python train.py --n_layer=10 --n_head=5 --head_dim=64 --vocab_size=5233 --norm_eps=1e-05 --qk_norm=false --attn_scale=0.125 --init="normal" --init_std_o=0.00325 --lr_mult_down=2.0 --lr_head=0.00825 --decay_shape="sqrt" --final_lr_fraction=0.0 --seq_len=1024
MLP neurons of a small language model. Each row is named by its layer, matrix (down: output weights) and neuron, and shows model dimensions 240-303. Each number is 200 + 30 x the weight over its row's rms, rounded and kept within 0 to 999.
A block is one neuron, or neurons of one layer that tend to fire together. After each block is what it responds to, as a language model described it from the Wikipedia text at the highest values.

L5.down325,136,170,209,251,156,173,184,193,232,235,239,191,222,199,183,212,237,214,218,155,144,182,207,196,196,210,228,215,240,203,230,199,224,149,146,252,218,189,216,187,205,241,172,206,202,185,263,189,139,207,192,184,154,188,193,244,230,265,211,210,223,186,198,261
L5.down368,275,218,166,277,228,230,134,209,172,184,237,187,209,155,205,210,212,211,200,176,163,214,182,234,211,186,170,186,218,181,184,148,179,165,251,217,230,241,236,156,233,214,238,191,163,193,141,201,174,215,183,157,160,195,161,167,150,228,218,208,228,187,255,173
L5.down425,224,233,149,150,220,230,189,224,187,185,212,220,203,160,224,193,233,161,131,215,198,193,217,198,207,139,188,228,152,214,183,190,228,152,211,236,174,227,216,200,193,204,234,254,205,186,193,209,218,196,179,226,197,140,274,228,186,205,213,207,224,184,186,223
L5.down711,219,272,194,229,168,203,213,230,201,175,211,192,188,161,215,170,177,242,214,245,230,151,210,206,164,164,298,202,188,228,175,197,233,201,194,187,237,251,211,188,188,226,132,200,204,267,164,203,164,188,216,215,250,214,249,264,208,136,276,271,167,236,196,206
Description: Year after preposition. The space token right after a preposition like in, on, from or throughout when a number follows, usually a year: in 1938, from 1967, in 52 seconds.

L7.down90,208,185,217,196,161,222,206,172,255,143,212,191,193,221,163,183,282,178,206,141,179,189,204,216,193,167,216,214,237,248,215,217,255,178,180,235,204,211,181,254,226,179,181,190,204,262,224,179,178,215,200,227,223,221,174,217,233,179,225,223,149,189,265,183
L7.down101,237,216,222,245,211,132,232,195,212,174,220,195,158,192,192,210,202,151,146,235,211,150,234,214,200,168,186,229,197,184,188,175,257,180,196,226,194,215,180,192,196,215,179,190,162,203,163,227,231,196,258,180,198,188,167,180,199,240,187,226,209,261,230,179
L7.down134,224,215,188,208,255,165,191,158,189,184,179,234,191,189,148,196,184,234,194,236,219,115,197,175,208,147,193,205,270,154,212,191,181,251,206,190,211,223,196,189,182,211,205,176,184,189,250,253,163,223,237,232,212,197,181,232,220,209,238,221,194,262,194,229
L7.down144,158,235,164,197,187,195,151,149,197,140,205,225,201,168,216,204,156,154,192,206,224,213,214,180,208,172,197,222,272,223,224,160,241,180,189,200,224,178,214,182,165,183,227,176,227,213,123,201,226,210,187,215,150,204,199,220,246,177,197,200,220,220,196,177
L7.down170,225,209,208,215,166,212,180,203,228,218,171,204,177,196,169,189,184,211,198,242,226,176,182,203,184,179,120,203,156,135,263,197,201,182,190,171,189,132,170,201,188,170,188,202,183,198,240,201,183,225,232,246,136,182,206,209,132,244,185,194,227,215,214,224
L7.down171,190,160,248,233,208,185,247,226,190,206,216,240,208,215,215,208,204,184,161,172,243,199,224,186,201,160,193,201,181,193,169,182,182,159,218,197,202,176,182,188,175,254,199,223,251,169,219,227,177,252,174,224,199,139,214,233,158,144,200,130,206,211,182,267
L7.down291,169,200,180,176,188,224,205,194,222,186,230,209,179,252,189,252,210,178,252,259,221,202,184,217,194,218,212,162,201,196,248,188,206,175,185,137,267,245,177,153,190,256,192,143,198,180,184,170,199,181,249,223,220,229,255,209,182,205,167,198,173,240,166,231
L7.down335,197,194,211,222,228,209,207,246,196,187,273,204,231,226,189,169,183,230,205,185,160,181,233,189,232,199,155,206,188,192,212,206,202,229,190,235,198,186,155,158,226,153,182,179,218,213,162,180,194,209,161,207,179,161,177,258,177,107,165,255,222,236,187,232
L7.down376,230,227,207,209,183,205,231,221,207,193,238,154,239,211,120,199,183,201,206,192,204,220,215,199,241,207,172,206,175,172,210,105,224,160,225,204,182,202,214,167,143,186,160,218,248,179,242,207,205,185,203,168,211,171,186,172,214,196,198,259,226,213,151,241
L7.down378,253,181,159,227,186,181,211,193,253,209,194,212,209,187,211,184,247,165,222,229,150,182,221,225,156,205,239,219,202,221,234,223,219,204,229,186,205,204,197,218,171,179,183,191,176,177,177,217,180,220,185,163,205,209,257,208,122,179,212,161,160,233,207,175
L7.down565,276,211,178,238,197,222,202,173,203,195,187,188,130,219,146,186,188,181,213,181,189,150,175,185,196,206,159,158,189,193,212,190,204,145,254,157,190,185,234,164,177,187,169,207,212,232,193,220,210,148,240,174,185,156,213,221,198,232,170,224,219,197,150,190
L7.down672,235,171,230,177,203,199,141,167,224,182,140,192,205,153,205,174,168,225,261,162,153,210,194,200,200,213,133,180,250,146,172,239,196,201,191,205,215,181,261,194,258,221,225,213,232,205,245,228,239,226,201,210,226,243,198,230,183,186,168,193,191,186,221,205
L7.down675,180,174,185,202,229,209,175,193,222,154,194,153,247,146,193,213,174,207,144,250,223,248,190,218,229,215,159,217,190,162,172,240,231,259,197,240,228,222,200,198,222,242,131,214,179,261,174,180,218,184,232,166,201,240,206,185,196,218,166,166,202,225,228,213
L7.down752,185,178,157,196,192,153,188,184,208,238,176,253,229,195,200,144,159,172,194,234,228,175,257,249,141,200,212,213,223,224,188,190,174,207,216,191,199,190,252,263,222,219,218,216,302,174,200,156,187,237,193,156,213,218,201,171,263,201,181,213,200,196,158,237
L7.down1062,208,198,179,184,195,243,168,217,214,186,194,184,162,139,235,190,207,255,209,206,137,191,219,187,191,176,167,179,208,222,247,149,187,226,238,215,192,185,193,256,165,222,263,231,200,233,208,198,187,216,219,175,198,176,254,200,213,211,235,164,163,169,197,230
L7.down1162,167,201,269,190,222,193,185,194,217,198,244,127,251,188,161,217,207,217,199,160,169,258,228,185,210,194,154,248,241,210,213,154,228,164,172,220,236,210,240,210,241,184,200,145,218,197,229,187,238,197,191,251,182,199,166,243,214,202,160,237,185,182,174,228
Description: Mid-word fragments after h/ph/m. Second word-piece of a word split oddly, right after an onset like h, H, ph, m or Schm, as in h-ol-iday, Ph-o-enix, Schm-id-t, hym-n-s.

L5.down124,231,162,231,204,136,201,191,210,173,230,211,241,214,227,228,197,213,178,171,202,216,208,249,128,228,215,188,260,243,189,209,213,180,214,205,194,189,169,179,194,218,210,168,244,186,229,225,180,210,164,205,205,225,214,191,162,231,246,172,213,156,213,184,210
L5.down136,195,199,188,149,169,184,206,182,133,178,146,108,195,192,234,180,177,186,206,248,185,238,219,187,221,154,191,209,185,171,239,209,233,224,177,240,206,217,158,217,133,229,158,173,187,231,232,262,232,223,220,201,170,228,179,205,206,250,222,214,251,166,182,243
L5.down293,199,145,153,243,208,203,241,193,198,208,174,205,169,233,227,152,190,203,245,187,231,180,255,191,186,207,268,167,197,139,164,207,240,214,190,217,227,147,217,232,183,183,184,172,225,213,179,177,211,225,205,174,171,202,183,200,162,194,181,256,220,266,213,227
L5.down707,139,236,187,219,187,176,236,197,191,190,193,170,186,244,199,184,207,232,229,228,230,242,159,211,194,184,151,222,235,180,194,191,201,248,238,218,234,162,192,272,233,191,164,217,194,200,234,222,179,223,219,215,204,209,224,210,228,174,222,175,213,228,155,252
Description: Stats table cells. Zero digits and blank cells in pipe-delimited sports statistics tables, especially near row totals, e.g. | 0 | before a total.

L5.down47,200,197,176,199,197,240,225,207,148,219,174,159,210,275,174,215,182,210,178,247,214,201,209,174,169,237,152,200,224,210,141,215,229,192,225,207,210,175,202,265,199,174,186,211,205,199,244,213,174,227,190,176,145,212,219,214,177,158,221,192,177,161,193,230
L5.down839,190,206,147,203,178,232,177,229,244,274,231,210,227,168,208,209,230,177,187,241,206,112,187,181,197,185,216,196,193,195,213,194,175,228,172,193,197,204,188,154,200,204,216,239,185,227,219,201,149,198,225,252,209,211,203,177,209,239,197,183,223,230,169,237
L5.down877,229,205,213,204,201,169,197,186,195,230,202,148,208,232,176,186,253,212,187,216,213,213,184,219,239,161,169,265,195,228,171,182,219,177,216,232,212,187,223,199,206,155,174,220,185,248,224,150,188,209,216,214,168,130,164,119,169,223,194,211,195,228,162,245
L5.down1089,155,179,171,143,185,203,203,251,217,241,157,177,190,195,200,163,201,186,208,269,200,164,186,175,219,236,171,232,200,133,179,260,152,232,207,225,220,128,222,186,199,221,209,201,244,196,214,209,188,274,205,259,273,214,208,179,202,183,203,225,186,178,237,210
Description: Second word-piece fragments. The second piece of a word split after a short opening fragment, mostly in proper names and places, such as I-ra-q, Pre-t-oria, I-l-lyricum.

L2.down360,240,123,222,195,233,170,189,205,225,234,227,220,171,173,188,184,216,191,201,215,194,176,207,258,175,176,190,223,189,236,189,179,196,197,222,246,170,177,196,205,175,182,189,245,171,181,241,191,202,185,162,216,238,174,152,176,178,166,212,193,174,193,186,187
Description: Wikipedia template boilerplate. Stock words in Wikipedia page scaffolding: table header cells (Party, Medal, Team), section headings (See also, Description), infobox fields (Vehicle), and railway station.

L7.down9,215,204,222,128,212,218,234,162,223,154,218,179,204,212,198,210,206,229,206,225,212,138,169,149,174,176,218,181,210,268,224,219,226,232,268,169,222,215,171,210,163,183,154,192,170,208,224,208,231,216,224,199,209,167,154,170,199,144,216,223,184,227,191,209
L7.down39,184,163,177,196,228,222,181,154,210,211,200,114,204,218,222,211,224,218,183,233,195,209,241,174,168,205,135,204,195,205,198,216,181,231,215,196,253,191,232,232,195,191,197,176,215,161,261,188,273,247,217,200,216,224,192,258,176,227,222,160,215,231,181,144
L7.down108,160,170,245,206,160,218,203,202,168,207,212,226,182,207,179,212,224,139,221,172,221,180,159,171,159,243,192,192,245,212,171,255,233,162,228,181,176,237,174,204,175,173,260,237,173,170,215,194,193,240,196,199,242,135,212,195,208,196,156,172,156,170,243,164
L7.down111,191,175,226,252,236,217,166,179,181,173,183,252,253,177,207,184,218,249,186,263,247,196,174,191,210,240,111,181,195,186,168,206,171,220,181,227,169,217,212,174,199,257,208,239,237,241,181,216,181,181,218,168,190,246,173,195,156,250,151,142,186,207,220,160
L7.down123,236,194,199,220,157,196,238,211,213,176,210,233,181,163,199,162,218,232,225,196,267,117,242,232,259,232,200,176,187,253,217,177,214,142,179,215,170,201,177,223,160,202,226,222,152,198,242,204,243,166,291,195,204,182,191,178,234,230,169,224,193,208,206,206
L7.down149,235,254,147,199,196,185,139,194,187,149,163,231,191,165,258,184,169,191,172,217,227,125,239,221,190,262,236,182,175,252,205,221,187,200,231,213,153,176,216,211,168,237,184,190,150,178,170,199,221,247,235,214,201,201,200,178,192,201,199,274,200,133,207,171
L7.down195,190,165,165,151,214,170,195,240,204,174,176,232,209,201,223,265,174,214,227,202,220,177,163,183,205,289,192,218,194,187,176,241,192,245,248,223,237,181,152,267,175,201,142,189,246,200,195,184,246,192,191,241,182,197,202,230,236,236,192,207,205,200,257,164
L7.down241,230,155,189,206,169,156,229,224,178,225,239,194,227,218,196,205,145,205,175,216,236,236,175,220,258,180,171,202,175,202,211,232,251,223,191,230,166,222,191,248,192,209,222,229,174,169,227,166,205,209,161,222,208,199,233,181,234,212,197,223,216,205,265,169
L7.down281,194,269,185,203,164,173,186,207,194,179,260,145,192,245,186,144,210,234,177,193,239,194,276,217,205,250,229,266,197,216,151,200,166,142,229,244,226,235,205,208,191,241,230,196,224,204,154,228,175,247,167,194,185,291,215,213,248,194,152,210,206,154,194,208
L7.down286,201,219,193,175,189,238,229,194,214,226,219,229,200,199,226,180,208,168,191,223,182,246,222,192,183,191,150,142,175,196,222,249,186,247,226,236,221,225,188,242,187,170,144,213,246,180,164,161,174,220,159,175,208,194,148,248,130,170,239,224,197,250,175,163
L7.down696,197,215,178,182,165,174,201,186,196,190,172,166,185,189,208,229,143,167,213,225,225,117,192,255,173,237,203,231,198,220,215,195,246,194,248,184,135,224,158,188,153,152,204,149,208,195,174,171,286,252,206,176,224,194,265,206,202,202,183,223,230,203,196,162
L7.down769,217,175,230,188,193,251,190,170,227,211,153,204,183,216,226,158,229,188,222,160,152,201,186,217,204,193,261,241,145,223,227,186,199,191,183,196,219,173,226,203,184,210,150,167,230,178,212,148,213,289,241,177,209,242,178,179,213,185,173,256,204,176,187,232
L7.down849,190,199,189,224,210,197,223,197,241,243,182,178,244,186,237,165,185,185,204,184,169,230,216,177,187,170,231,140,171,238,163,216,196,221,136,206,203,233,156,200,179,236,229,197,219,174,141,162,239,204,231,169,240,193,198,210,153,209,202,203,193,126,217,235
L7.down946,176,239,233,212,154,198,186,173,210,207,228,201,188,230,183,205,242,206,179,190,221,186,247,214,162,210,199,180,200,191,194,234,160,182,258,163,159,263,184,204,229,274,173,182,186,180,208,211,126,214,206,252,169,178,123,265,241,202,208,226,183,194,163,142
L7.down1128,239,199,247,162,192,255,222,164,257,213,180,216,178,178,180,191,259,189,256,206,199,147,202,222,151,233,248,222,119,190,224,221,215,235,200,155,273,191,167,171,194,216,186,232,169,238,184,178,185,213,236,219,122,188,176,203,170,160,200,212,243,190,179,243
L7.down1272,257,198,213,219,78,223,227,160,187,188,123,239,240,250,232,203,196,214,223,176,219,188,186,202,201,224,209,190,246,197,169,219,188,198,213,227,169,250,213,181,207,130,227,156,187,211,165,189,281,226,162,203,225,199,181,189,271,204,151,179,170,266,186,194
Description: Clause-end commas, table cells. Commas ending a completed phrase before added detail (after "in 1751,", "August 25, 2019,") plus pipe separators and digits in sports statistics tables.

L7.down52,190,231,153,206,214,183,178,185,238,168,204,167,207,207,222,192,171,192,175,200,232,184,169,244,148,190,222,205,163,188,240,220,214,211,242,233,142,165,206,205,137,214,204,209,136,205,218,208,200,223,184,217,220,154,218,194,210,191,229,201,245,240,233,167
L7.down70,232,202,204,165,232,172,205,212,189,204,178,200,161,228,223,209,187,180,132,193,226,259,160,169,190,224,139,173,187,270,223,246,191,278,205,228,250,205,232,152,178,188,177,245,264,213,199,187,171,172,147,162,218,236,193,184,197,186,215,215,199,192,213,147
L7.down203,234,241,172,131,169,222,212,173,177,236,231,210,188,233,201,206,217,189,227,170,209,204,264,241,153,230,171,216,198,220,166,197,180,209,241,234,202,195,218,178,161,163,195,203,196,165,189,237,224,226,185,141,159,222,175,191,186,196,212,203,155,196,256,223
L7.down261,194,183,201,158,236,231,239,227,170,185,179,193,194,196,205,203,180,160,224,179,158,202,153,173,222,205,159,213,255,171,145,215,161,201,214,217,247,252,225,176,187,184,203,181,183,184,216,221,228,178,210,180,223,231,218,208,161,210,204,199,202,196,220,233
L7.down391,197,159,211,189,152,250,233,216,197,171,161,181,224,184,188,199,181,173,189,165,154,237,174,204,163,227,155,209,204,238,249,218,201,194,190,222,225,199,191,208,178,251,152,231,200,173,210,211,135,205,192,198,219,144,171,162,217,201,121,176,239,219,183,189
L7.down415,153,205,211,196,184,207,202,159,231,199,208,144,151,237,215,230,200,128,169,249,213,164,217,260,218,243,207,165,171,195,140,196,211,183,221,222,251,205,175,209,224,161,206,276,185,201,196,173,218,207,178,224,168,184,216,215,176,178,252,204,194,147,239,185
L7.down419,210,204,184,207,202,188,183,219,172,202,187,195,192,238,207,209,206,235,206,213,182,307,210,191,183,145,177,204,226,246,211,202,181,160,161,247,164,227,172,216,191,198,227,217,207,212,215,199,161,206,214,179,162,199,185,171,201,245,173,218,270,201,154,210
L7.down664,171,181,152,238,197,201,224,230,201,221,241,204,160,203,204,227,172,228,233,199,168,230,192,192,213,217,178,202,189,169,233,174,210,160,205,242,171,140,206,247,187,258,152,193,241,167,239,184,177,207,198,189,185,211,221,172,221,180,200,155,180,173,180,228
L7.down692,200,234,181,166,130,209,220,232,150,270,209,151,212,174,151,146,185,221,227,210,247,179,194,241,204,224,219,229,218,204,178,181,200,162,199,226,194,211,256,184,183,175,227,204,254,198,202,202,152,199,252,246,211,187,216,178,194,181,233,238,146,170,199,229
L7.down744,207,214,211,155,233,171,192,241,161,232,204,133,148,203,217,249,209,219,176,179,192,236,172,209,173,156,214,224,204,165,186,237,215,197,207,234,181,184,201,201,166,201,217,160,248,204,204,174,153,219,224,177,222,229,217,160,207,199,200,173,174,193,223,214
L7.down951,209,233,190,153,185,160,176,177,205,179,191,197,226,212,159,166,136,231,199,197,180,206,155,153,178,193,177,220,244,196,224,268,156,201,198,222,237,210,236,161,191,150,209,219,229,211,223,220,223,182,217,233,176,173,179,197,168,176,231,191,158,260,196,215
L7.down1002,203,185,164,196,215,254,245,218,183,199,188,261,171,245,190,202,196,186,155,160,230,112,214,156,191,206,143,221,149,202,137,206,173,205,212,212,231,207,164,138,190,205,248,219,209,208,211,216,202,228,181,200,232,203,160,248,190,203,209,216,256,166,212,169
L7.down1022,166,198,222,199,147,203,236,192,217,181,249,237,209,215,228,171,235,190,237,222,198,145,185,196,155,243,197,188,206,189,232,261,253,121,211,145,216,167,182,174,157,147,184,236,206,205,188,192,180,229,209,215,245,205,148,182,170,192,235,207,184,200,173,207
L7.down1212,198,216,205,206,149,241,169,216,226,249,210,206,226,228,179,185,160,184,192,169,285,227,271,228,201,229,199,177,203,182,257,222,233,216,196,260,186,140,193,220,180,227,225,243,174,193,215,191,190,206,247,228,190,221,160,196,213,213,182,162,190,150,203,210
L7.down1223,135,195,168,155,224,244,181,154,146,241,202,162,226,214,220,168,189,176,263,138,151,175,182,234,244,212,188,203,168,225,236,170,202,235,226,209,179,205,192,267,171,223,196,202,252,207,203,235,215,170,214,137,165,183,195,227,182,241,198,208,235,217,233,231
L7.down1228,200,221,156,187,189,203,208,173,190,204,209,194,146,223,187,184,183,205,201,211,211,181,192,231,193,222,162,222,152,228,218,216,210,199,217,203,232,179,237,181,174,210,251,191,242,206,221,220,174,168,222,190,186,162,167,265,197,236,213,182,258,125,179,230
Description: Boilerplate table/infobox tokens. Separator pipes and blank cells in statistics tables, strongest right after a "Total" row label, plus fixed phrasing in templated stubs and infoboxes, such as "municipality in", "Location in" and "Species of".

L2.down1065,179,208,191,201,222,122,186,206,220,185,206,129,173,153,206,216,191,208,218,175,207,214,188,186,208,196,175,212,209,204,246,215,261,173,214,185,165,216,184,198,241,208,165,138,272,193,133,160,222,207,146,217,190,172,232,199,157,237,222,189,224,216,213,255
Description: Mid-word subword fragments. Word-internal pieces that continue a word already begun, often in names or compounds, such as -ate in moderate/Interstate, -gr in integrity/Evergrande, -ast in Cast/Past.

L7.down71,185,189,249,223,234,194,185,182,213,196,214,186,171,176,153,216,198,209,219,208,248,209,185,181,198,219,212,251,218,237,156,214,178,253,140,202,223,161,209,205,250,203,213,173,230,166,211,210,173,178,177,203,172,240,198,207,261,205,141,235,158,192,195,199
L7.down130,179,190,168,194,179,173,256,181,191,202,181,230,225,156,217,229,182,174,216,202,164,182,223,243,207,132,253,184,197,115,209,248,224,175,227,221,157,184,193,151,241,231,206,163,191,258,196,203,268,189,197,190,196,211,184,197,200,190,160,194,190,158,232,248
L7.down179,246,168,169,297,226,206,157,189,188,176,200,157,228,188,196,204,183,149,188,162,173,186,231,181,199,183,177,178,202,224,233,167,195,240,193,238,184,230,224,233,131,187,177,169,204,178,164,168,171,127,204,217,228,212,212,222,197,225,182,214,186,199,220,219
L7.down204,216,197,187,221,197,189,230,165,237,158,188,204,187,213,193,257,214,212,210,170,221,154,249,197,261,222,146,194,174,190,235,154,237,191,164,227,234,214,168,209,180,222,206,247,162,201,125,218,93,188,213,190,179,277,226,158,274,210,170,219,250,191,212,220
L7.down263,218,208,162,147,157,207,243,168,226,161,211,241,217,205,155,228,216,181,217,204,179,187,167,249,199,269,242,227,186,218,178,168,186,161,206,187,231,182,227,200,229,236,176,186,205,232,208,233,204,233,178,160,229,199,212,187,226,143,249,175,214,163,204,168
L7.down266,212,216,224,207,197,177,212,200,219,210,249,216,198,207,198,156,181,241,167,197,189,157,193,207,153,230,141,250,202,224,196,163,208,232,193,228,228,173,192,196,198,220,208,166,231,201,147,190,223,231,191,248,177,223,192,238,233,214,196,241,207,198,115,219
L7.down383,186,164,169,153,288,171,210,199,193,236,193,171,199,163,257,180,194,218,192,239,206,156,156,196,227,184,205,134,182,233,169,203,175,209,166,205,147,172,236,209,176,256,242,172,257,161,230,232,212,198,177,173,184,194,242,198,173,199,182,170,153,203,193,171
L7.down387,209,211,189,203,169,202,169,233,192,206,195,209,139,187,193,191,190,186,149,237,192,239,194,212,123,152,204,215,187,216,208,234,179,217,222,196,199,228,203,235,204,192,170,236,223,249,188,147,185,208,235,208,209,240,150,213,201,180,182,176,227,192,204,209
L7.down680,229,171,243,196,217,208,204,205,176,198,226,244,226,174,179,182,210,190,218,246,202,172,206,195,184,202,176,191,160,187,188,172,174,195,144,208,235,222,239,152,166,190,176,220,209,242,164,214,183,194,238,218,248,196,191,219,228,263,207,211,227,201,190,221
L7.down729,234,180,147,251,262,205,184,179,160,224,216,191,221,193,207,212,199,193,129,170,179,230,156,180,212,185,190,195,181,227,158,189,190,222,202,242,214,155,152,225,203,179,219,207,203,262,202,200,198,184,199,206,170,180,212,214,182,222,244,211,195,190,169,203
L7.down981,234,223,183,196,254,198,144,243,217,196,223,169,190,187,251,206,193,230,175,197,260,229,269,193,179,214,164,180,225,284,261,167,230,202,134,177,188,224,170,147,166,178,194,168,186,236,189,208,149,226,153,208,194,160,181,211,202,191,173,184,202,204,196,185
L7.down1009,124,196,156,206,170,185,250,223,229,210,148,193,189,205,167,196,200,215,104,177,199,236,170,158,221,230,233,224,196,225,184,220,243,219,216,237,195,222,196,205,262,218,144,225,211,185,184,266,172,179,241,175,234,259,169,197,197,226,212,261,207,148,168,215
L7.down1052,173,243,217,189,165,229,184,227,206,215,221,239,222,176,178,191,249,214,189,228,220,168,189,219,216,208,224,215,187,253,170,258,160,222,204,181,102,209,176,194,199,155,213,240,154,199,226,232,198,253,234,192,215,225,167,190,225,209,131,220,232,244,215,203
L7.down1118,229,191,204,175,163,183,188,177,180,218,193,188,230,164,179,219,206,165,233,169,191,198,168,188,196,193,221,212,321,193,272,218,244,209,219,256,183,197,196,243,215,225,202,108,211,223,178,172,157,210,218,237,223,242,214,208,191,194,159,185,207,194,192,145
L7.down1140,211,177,245,186,190,223,234,152,253,185,238,206,154,182,214,157,229,230,215,207,196,223,195,226,211,225,238,177,202,230,164,191,192,166,208,152,185,205,182,232,213,186,218,197,219,151,164,184,230,183,201,178,143,202,205,240,182,187,213,176,204,194,210,206
L7.down1160,213,173,193,173,201,184,196,225,190,148,209,197,189,179,163,228,195,200,218,186,247,229,250,236,203,161,212,212,213,260,265,162,216,168,224,232,196,238,233,220,201,176,162,178,187,175,241,201,164,189,185,176,168,223,210,250,222,238,224,202,178,170,221,256
Description: Year first digit. The first digit (1 or 2) of a four-digit year after a month, "in", "census of", or "born", as in 2009, 1957, 2021.

L5.down236,211,216,149,196,177,207,241,149,164,238,150,235,251,230,262,238,207,193,233,213,171,178,194,188,174,187,183,225,210,141,202,187,201,188,154,196,177,180,205,270,205,171,183,193,200,181,235,225,250,239,237,229,199,263,259,220,197,175,197,146,212,171,166,143
L5.down937,204,179,202,179,221,173,217,205,211,183,150,188,256,268,185,232,203,178,218,221,167,172,217,169,161,265,271,212,200,166,227,244,220,226,200,177,251,166,213,199,201,211,155,176,215,200,228,150,246,204,184,222,189,203,228,266,220,218,197,201,203,168,213,191
L5.down1124,199,207,212,194,172,166,233,182,255,217,174,165,210,196,214,162,238,203,190,165,163,180,216,166,151,174,213,173,164,166,212,286,224,219,195,177,176,154,177,223,150,178,213,205,198,169,235,177,187,251,196,229,172,165,175,198,212,194,181,286,213,214,171,139
L5.down1239,236,171,247,157,204,212,167,233,225,151,219,192,204,169,206,176,183,153,211,222,242,180,153,213,222,202,171,209,209,230,199,147,220,267,162,182,224,224,155,220,219,222,207,188,169,218,201,216,217,195,198,237,200,151,174,169,189,193,181,187,202,160,181,217
Description: Numeric table cells. Pipe separators and digits in number-heavy wiki tables such as sports stats, vote counts and career totals; also units after numbers, like cm, in, ERA.

L2.down874,236,192,179,243,166,221,187,221,216,224,213,200,214,204,229,180,187,226,165,197,202,197,224,205,158,242,182,186,177,197,241,212,209,231,176,235,266,259,212,235,192,190,233,135,148,192,273,248,227,223,218,178,206,195,177,206,233,203,182,209,210,202,213,189
Description: Infobox field labels. The final token of a field name in Wikipedia infobox-style lists, right before its colon, such as Time zone, Synonyms, Born, Genus; more weakly, word endings and colons in running text.